python train.py --n_layer=11 --d_model=192 --n_head=6 --n_kv_head=1 --head_dim=32 --d_mlp=768 --vocab_size=8192 --activation="gelu" --norm="rmsnorm" --norm_place="pre" --norm_eps=1e-05 --positions="rope" --rope_base=10000.0 --rope_fraction=1.0 --qk_norm=false --attn_scale=0.177 --bias="qkv" --tie_embeddings=true --parallel_block=false --init="normal" --init_std_qkv=0.0377 --init_std_o=0.0468 --init_std_up=0.054 --init_std_down=0.054 --optimizer="muon_hyperball" --lr=0.00492 --beta1=0.95 --weight_decay=0.0 --lr_head=0.00618 --grad_clip=0.5 --warmup_steps=200 --schedule="wsd" --decay_fraction=1.0 --decay_shape="linear" --final_lr_fraction=0.0 --batch_tokens=32768 --seq_len=512 --doc_mask=false --train_tokens=274200000 --steps=8368 --dataset="wikipedia_en"
MLP neurons of a small language model. Each row is named by its layer, matrix (up: input weights) and neuron, and shows model dimensions 0-127. Each number is 200 + 20 x the weight over its row's rms, rounded and kept within 0 to 999.
Before each neuron's rows, "fires on" lists the tokens most often at its 100 highest values on Wikipedia text that the model never trained on.

fires on: " and", ","
L4.up248,193,188,194,207,197,174,231,234,198,185,189,159,192,198,166,193,202,180,221,204,162,196,210,186,195,192,206,224,175,211,191,201,186,231,162,189,177,208,192,242,246,171,190,184,177,183,250,190,215,188,202,236,216,197,196,195,187,169,176,195,186,206,212,190,211,202,231,243,174,241,218,201,171,214,213,218,217,195,241,222,189,187,209,197,218,169,191,176,184,218,208,240,221,193,169,211,179,206,191,226,240,207,215,194,167,184,207,218,186,198,202,209,181,210,188,173,191,189,205,206,197,221,167,196,184,191,217,210

fires on: " and", ",", " which", " who", " that"
L3.up250,213,192,167,205,220,178,183,191,208,165,177,230,243,192,177,209,204,143,218,159,181,203,208,201,180,163,193,199,201,208,210,189,186,177,199,191,231,233,207,175,186,207,213,200,213,202,227,193,185,187,207,214,211,180,203,199,159,231,170,189,223,195,190,232,187,199,210,257,185,194,196,166,198,199,186,225,204,169,202,231,199,215,202,204,178,193,171,225,151,219,201,202,203,198,179,241,205,209,165,236,211,207,194,143,164,193,226,194,212,194,181,216,165,212,219,163,208,187,208,202,215,186,198,225,205,191,240,211

fires on: " it", " no", "n", "y", " work"
L2.up647,214,185,234,212,223,200,215,177,168,200,199,179,190,206,194,211,191,245,211,181,198,198,201,181,186,207,148,219,232,204,228,247,195,197,244,212,158,195,227,201,196,175,194,199,172,215,205,190,211,203,195,153,203,212,198,178,214,186,185,194,233,227,211,206,162,183,203,218,210,189,192,192,186,191,244,186,203,183,226,166,200,190,210,224,201,206,206,187,205,210,188,226,211,200,216,165,220,182,200,182,197,205,173,170,203,208,250,192,197,228,175,195,208,196,195,174,215,182,194,197,186,199,186,179,166,205,210,232

fires on: " her", ",", " of", " du", " v"
L4.up472,202,192,223,191,188,192,243,207,166,174,218,211,188,183,210,211,185,198,208,190,237,194,199,196,197,218,230,202,161,191,247,172,175,190,241,229,227,196,189,190,186,179,207,198,168,209,216,185,218,217,180,156,204,236,179,203,194,212,222,206,195,205,155,235,212,183,199,204,192,211,202,226,212,167,210,181,215,227,179,190,206,169,209,213,225,210,179,220,214,204,209,194,204,206,180,173,184,175,154,158,186,208,229,227,200,188,195,221,202,131,184,206,188,194,167,203,235,182,220,204,225,158,185,204,192,164,228,186

fires on: " has", " have", " close", " to", " had", " having"
L4.up412,193,233,208,232,198,217,172,212,208,208,180,198,180,189,205,159,184,190,189,210,214,212,216,199,205,197,172,206,227,183,217,194,228,178,196,212,199,209,184,204,178,188,181,192,183,195,235,192,194,176,211,163,192,195,227,201,230,193,213,222,177,213,196,204,194,202,169,185,226,216,205,194,178,224,194,182,185,228,122,195,207,191,220,193,177,207,186,187,229,175,176,215,199,214,210,189,154,198,198,186,186,220,221,184,210,181,210,213,243,213,186,234,191,166,201,163,197,187,226,245,181,195,224,193,170,204,213,191

fires on: "=", "\n\n", "at", " of", " /", "-"
L3.up146,205,198,207,183,201,203,198,184,208,233,197,196,230,192,176,152,227,193,226,208,185,191,175,182,191,165,212,202,207,188,230,211,186,216,213,179,186,180,207,183,218,184,189,212,206,176,213,179,218,239,217,182,186,207,191,204,197,201,207,216,167,192,224,211,189,189,150,198,224,212,210,211,199,244,221,210,198,212,199,204,164,202,192,175,221,236,188,182,208,193,167,235,227,204,201,242,170,189,181,158,199,216,213,205,228,178,195,232,205,181,233,221,190,215,202,216,191,173,191,182,164,197,247,195,215,155,189,221

fires on: "\n", " rec", " st", " str", " |", "unt"
L8.up691,194,191,185,188,195,239,214,200,196,194,200,221,244,235,204,182,217,218,177,196,220,202,217,190,213,185,231,206,223,211,204,226,185,199,196,226,169,194,205,209,251,207,209,205,187,199,212,194,204,198,249,207,173,237,208,240,198,178,173,212,192,196,230,226,191,238,209,207,180,202,158,178,204,193,208,198,199,215,212,223,186,203,219,193,206,170,202,198,207,161,221,219,215,230,211,162,191,191,181,194,227,194,170,182,212,232,187,209,198,213,216,213,170,232,192,204,189,206,191,152,201,163,238,219,202,216,183,217

fires on: "=", " |", " also", ","
L3.up726,191,203,196,183,240,199,198,173,184,215,206,237,209,193,193,203,220,215,189,148,216,179,223,205,216,187,214,175,188,215,209,179,235,205,200,178,189,215,164,206,206,191,205,196,188,183,185,219,241,219,208,245,190,173,218,211,186,208,174,171,245,175,185,227,211,211,193,200,237,220,177,220,167,245,168,191,187,205,200,204,197,237,207,183,208,190,213,181,230,187,180,223,205,177,190,201,165,184,228,193,185,194,226,197,218,179,204,162,186,181,200,183,200,185,185,171,187,207,216,231,172,208,185,183,202,208,230,204

fires on: ".", "an", "o"
L2.up603,228,192,177,186,223,189,234,220,216,197,220,229,168,174,185,185,204,172,192,194,170,207,202,195,223,185,209,188,216,224,189,205,211,205,149,194,219,187,202,202,232,209,198,194,177,190,215,196,186,201,189,190,186,179,193,198,206,226,211,186,208,231,191,221,206,201,183,220,218,220,216,189,159,174,181,195,179,188,175,226,174,209,190,162,183,183,197,213,221,220,191,196,197,227,183,180,207,210,189,226,217,191,172,177,215,231,194,198,186,216,204,211,192,206,190,239,211,196,219,209,189,209,193,202,199,204,243,228

fires on: "=", " \"", " The", " the", "The", "-"
L8.up219,221,194,201,193,166,189,197,181,158,234,195,187,189,216,170,183,197,220,205,211,178,197,218,189,223,215,225,198,221,192,194,183,172,216,203,210,224,192,222,188,244,216,217,201,140,199,226,190,192,198,219,173,166,193,184,196,207,211,219,219,221,230,191,189,201,232,219,194,189,209,236,220,211,255,205,232,253,203,180,195,178,218,179,211,192,237,178,205,196,190,207,195,245,233,189,159,180,239,181,195,186,201,205,200,196,201,175,212,225,224,223,198,204,203,195,202,195,198,171,195,212,175,215,202,210,172,195,185

fires on: ",", ":", " that", "=", " has", " have"
L4.up168,171,210,241,169,194,183,230,222,160,201,151,221,192,206,170,179,181,181,220,190,208,222,213,185,192,199,177,233,226,215,218,202,214,220,200,186,178,197,188,227,222,211,215,215,189,229,204,193,159,167,190,177,207,192,177,202,193,196,224,221,181,212,191,206,197,230,198,181,196,218,204,213,202,185,176,185,198,206,188,191,207,222,218,189,152,261,198,223,205,185,178,211,180,197,176,226,168,224,216,205,194,197,187,203,188,188,183,210,204,212,180,220,233,207,211,177,155,184,199,196,206,222,209,170,187,204,218,156

fires on: ".", "phi", "f", "'", "c"
L2.up426,230,178,194,191,252,205,214,200,248,179,206,192,188,222,179,180,179,183,193,171,190,203,172,197,197,182,196,188,201,196,148,231,219,148,221,158,183,165,218,179,235,202,177,191,209,198,210,200,169,227,205,203,171,215,175,194,232,198,221,195,199,208,184,211,218,190,172,217,167,228,171,214,216,201,199,200,168,201,203,207,194,188,198,156,205,175,168,208,219,213,184,210,241,215,214,225,212,212,234,201,194,208,178,177,202,223,193,189,197,204,156,170,169,202,190,201,194,223,202,201,176,206,206,183,196,182,218,216

fires on: " most", "ly", "\n\n", " highest", "y", " one"
L4.up760,189,196,183,204,204,193,166,175,197,164,217,243,195,222,230,183,197,214,232,194,189,200,215,189,192,181,212,215,211,214,218,212,228,154,186,181,209,164,227,199,164,173,180,191,222,205,215,198,151,207,192,173,179,203,199,189,203,221,196,209,153,198,155,169,170,196,199,230,166,204,213,245,193,201,206,232,211,194,187,194,214,212,195,236,181,200,175,198,210,172,163,178,186,211,215,204,226,209,176,204,177,194,188,192,197,181,204,176,204,214,192,224,240,231,207,205,172,207,228,210,222,199,178,191,190,177,217,235

fires on: " as", "°", ":", " c", " ="
L2.up144,226,201,210,205,203,188,205,214,196,178,196,204,203,201,197,222,218,201,200,201,193,234,249,206,186,202,206,219,200,210,242,171,212,217,186,190,205,208,185,192,191,169,178,231,207,223,204,191,211,180,224,198,233,203,177,213,209,209,205,179,217,242,191,252,189,185,229,177,205,230,242,167,185,175,203,216,191,197,193,196,160,200,201,181,180,207,187,187,188,212,206,192,201,212,201,215,202,189,192,181,187,183,201,179,179,201,202,192,199,198,180,194,213,163,197,224,189,176,215,193,225,226,174,207,212,191,176,234

fires on: " in", "t", " 1", " |", " No"
L4.up741,196,195,204,194,233,206,211,184,210,162,222,189,217,228,186,226,205,212,208,208,214,199,219,184,194,177,185,214,175,223,227,158,188,188,190,167,209,209,197,239,136,228,234,177,185,189,183,217,219,224,176,165,240,215,211,206,197,201,189,197,192,152,200,178,206,226,215,163,178,214,188,199,223,193,219,201,184,235,195,220,175,187,212,188,165,193,173,211,189,213,227,214,198,178,207,221,179,187,191,202,207,194,227,209,185,238,185,198,211,194,202,209,212,200,166,213,211,198,188,194,196,240,233,203,207,203,183,176

fires on: "b", ".", "o", "e", "c"
L2.up764,219,156,196,187,212,191,238,180,187,197,217,200,164,204,213,165,185,194,228,180,209,222,207,188,213,206,230,170,160,223,179,189,227,175,184,200,192,210,244,220,201,203,179,218,216,213,186,197,198,204,231,197,190,215,164,195,171,197,190,205,213,197,240,199,204,208,170,214,181,193,212,163,185,210,221,188,210,165,238,189,206,234,222,161,180,199,186,196,189,210,204,214,201,206,137,217,189,194,190,245,216,203,182,153,174,189,195,176,198,222,186,181,215,203,179,219,177,218,188,213,197,220,198,213,213,221,186,225

fires on: " |", " Ag", " ap"
L8.up46,210,224,182,204,182,192,215,169,183,202,194,233,177,200,213,230,175,220,183,203,224,192,191,195,222,175,221,190,181,213,198,191,209,182,219,154,201,201,190,187,154,210,221,187,171,181,197,238,219,221,212,182,180,213,217,194,214,182,169,154,235,189,191,216,195,196,159,199,215,209,198,224,179,223,211,185,193,213,211,225,190,205,231,183,174,195,191,209,216,191,220,183,213,183,206,205,199,227,224,211,198,214,180,222,210,180,199,176,259,231,191,186,208,171,201,208,184,207,171,160,200,224,228,218,214,249,212,192

fires on: ".", " un", "[", " is"
L2.up220,193,223,206,221,216,192,193,199,162,161,204,185,187,210,179,196,215,230,203,184,158,207,189,213,203,223,174,187,164,191,200,174,202,181,191,174,214,201,216,231,228,199,216,149,213,196,201,181,168,186,220,214,180,201,198,220,164,216,186,217,204,159,174,207,197,197,145,164,209,192,179,171,235,195,192,228,202,205,192,220,225,185,214,239,200,203,187,200,204,231,236,202,200,205,177,178,207,236,192,186,212,203,163,210,195,178,192,224,167,196,225,223,176,211,186,222,197,153,224,195,225,225,203,200,188,171,194,237

fires on: ":", " |", " of", "|", " as"
L4.up702,237,166,211,197,219,163,226,237,180,181,231,220,213,196,141,197,177,188,262,196,168,190,239,215,207,221,165,225,209,177,225,228,213,223,190,169,196,198,199,183,179,217,191,213,213,212,202,184,212,211,187,186,197,199,173,156,191,184,226,201,238,175,214,214,195,161,238,196,220,216,199,210,166,205,192,201,190,207,176,232,186,193,241,226,205,183,195,191,173,193,211,170,212,202,187,214,219,187,206,212,195,185,180,193,199,198,206,181,191,199,206,213,224,192,167,218,202,181,217,196,171,202,233,178,198,214,194,186

fires on: "ba", "si", " more", "ly", " most", "so"
L4.up661,187,163,225,218,207,168,215,181,208,196,196,218,183,177,213,190,166,171,195,202,234,184,225,208,201,242,199,209,178,189,157,185,217,185,182,209,217,153,177,195,169,191,202,206,231,184,247,164,191,221,232,185,180,199,197,175,177,249,228,215,179,190,178,176,149,208,166,202,216,210,165,221,197,220,206,181,185,204,213,200,183,204,212,217,212,203,181,177,203,184,165,202,184,173,210,221,190,218,204,201,171,209,181,223,171,194,210,206,204,195,204,196,202,224,169,171,199,232,186,179,185,215,185,176,172,182,160,204

fires on: "h", "g", "'", "W", " the", "e"
L4.up523,229,164,229,173,200,227,208,194,193,219,231,182,192,203,234,207,173,194,211,206,207,217,185,186,226,162,217,160,213,204,199,169,193,174,224,195,191,196,197,183,204,209,230,186,172,195,169,156,239,215,205,254,233,192,164,204,252,192,190,198,195,225,217,195,206,202,205,226,197,211,182,242,211,221,213,169,175,208,213,196,226,152,148,194,206,201,187,202,199,196,188,204,178,236,223,186,198,205,178,177,191,195,163,197,201,179,188,198,201,210,171,197,210,168,210,229,210,188,197,202,190,212,208,189,197,210,224,182

fires on: " of", ",", "f", "ary", " ne", " no"
L3.up139,198,179,215,154,215,194,243,207,211,173,247,215,212,198,180,257,232,188,205,190,187,156,184,202,188,214,211,203,170,182,205,181,191,195,215,216,240,187,190,200,186,194,219,200,172,231,168,188,223,221,140,186,212,180,178,225,181,195,237,215,205,200,196,158,191,216,196,154,187,225,189,231,206,196,197,196,197,166,201,240,186,210,185,219,220,206,186,202,205,223,192,212,215,211,194,199,187,183,186,176,219,197,171,213,177,205,219,190,212,181,176,168,216,205,228,169,243,205,200,171,183,183,178,203,193,195,233,219